MLP neurons of a small language model. Each row is named by its layer, matrix (down: output weights) and neuron, and shows model dimensions 64-191. Each number is 500 + 40 x the weight over its row's rms, rounded and kept within 0 to 999. Numbers have three digits each.
After each neuron's rows, "raises" lists the tokens whose logits its output raises most directly, leaving later layers aside.

L8.down1042:551480481510456518520491482524566522487499524430514510472411526495539437526552493504522501365445497502489543477452552466486576534424549504491511533539450556447496476469530569518467455450542546522490465486509567500483485510469435501473467478516483531524555526503488481536456487479557429470558498516477516472489518502575537537551542529481497478524612572485471465496498502518506444538507
raises: ".", "o.", ".)", ".,", ".S."

L8.down339:423426511460549435440550503560526471520508506519473550504508468516464477578600485569508539533428448509486497507502556483488523554580530453487589509536502575465528491548586520508573502552477567463519516530547530580451490553505456486517467528524514512530512474507494458441413510560512502493514501504501482484464462476455499512420417431413481460515413523510554462521442487469548572484462
raises: "s.", "es.", "s;", "or.", "is."

L4.down479:562482537501528597468486569497483445520463431466535531531499432510550504560529495477517569526498498485517484511484547501483489547468415491483505508496457522454525448589475509528488496526488447461530502479443501476520487529578450529490561479459487523475455443521478490490533477528514449475570516514410535508469449531548561537398509452429547545522531468579604516486514463505543523491455
raises: "ful", "g.", "g", "ached", "e."

L8.down383:567517449501501529550499513517535517527564474527525488496567527482555461459550540426507503487523546475506551450558528492517473382495521537483532466500425547497480572494504467492535568503552454478451468452548501501413450509488502483501521516493582499559499476519543508468527470502513497518442517472488498471464504408512477531491450442520487505485399507567527410590615514405461463467466
raises: "eter", "ered", "w", "ering", "ers"

L8.down510:503514441412417493520456473504535584457498532599611507525595500467459506469513508551540516496525497542530479535497456564526473507486538558486529524406476501502498441520490529480526514415443535454443462530543427412443508474479426498527517447584575441496433521537510543468436492477469453474478445524489527537476496562523480498495501525490479479530537543543503508438462498516552534500490
raises: "play", "mi", "me", "m", "ll"

L8.down120:476523515521561499532527511499525542516516485387486499474521494476481453508558508497488434509481558492478512498568527569545434501425507437515521484533511533537507470500535454528500515486387489481537464476428493444454430454490512456524559501535490507533511575458529421509561482480501452536568555441504569479504497539441488504513549515572490550484515562497459524469560482454521457443496
raises: "ers", "ional", "ered", "ering", "ers:"

L7.down1316:484420463402467496521474487493531486497519480506515485488574541489536505536510451581505548504482471488472438418554531436491536471571509542467433506486512495524461465489519494535499554465557528506503582517463462511544533514460434567501496494639494523542531475510525497431555450475502456540448531473505549489444581485466565530454454510521507502510526507511438482472523564461469509482548
raises: "time", "uth", "ue,", "ble", "ues"

L7.down646:537510492469499519472538512501479480534523472628449550522524525507509448490494507462497503480570475496502552505592422456483517527486457489456430456479527499598542422481436496538476490430490474478538472472479491491551448519545467457512485500456531546508532508546540502521488481469492437484523460508504510532526471547481502501441472481510510560508517527507459508540526487511537465573443
raises: "ually", "press", "rolled", "ependent", "ested"

L8.down1391:527548503515496424542521462502446392507586402439525527544478435523530451490497496460499515520505502430490541551467483502426482492493444559485490433538525447553546578468525509488603471482518505566498501468487544574451470469481525535518538410515520498507536503544480484489451390453533475483542482538504435490581531478526479492590535467491528520514455484507505494514486554525528504460490
raises: "ic", "ific", "ite", "ican", "ica"

L7.down163:510485587478492491470476405459535509483443529514434512521493424536483453530389473487546473525556450547549515459482436490456527493449466484532506543519518445480491522526466520509486533509502536463499515532514530498517485538559497447609451518506551533491540462489516465548406475527423490496514512480520471448495490439552446506457444499498467447458518490513510513451535543461492475459444
raises: "ence,", "ence.", "ence", "inity", "en's"

L7.down527:514435504439569487486546492469470530518539484453484544519523546493506459453489400494409458587435520441545533429535536551542487428537505382492480556427510526486510509473560563481537434420462480492523465541472508450454517441476516471513447473485500553568526475505488491475520476542418532432519511435510546415521466489483510467533485542522575497548504521514462463494569480571451506463453
raises: " him.", " status:", " time:", " place,", "ands"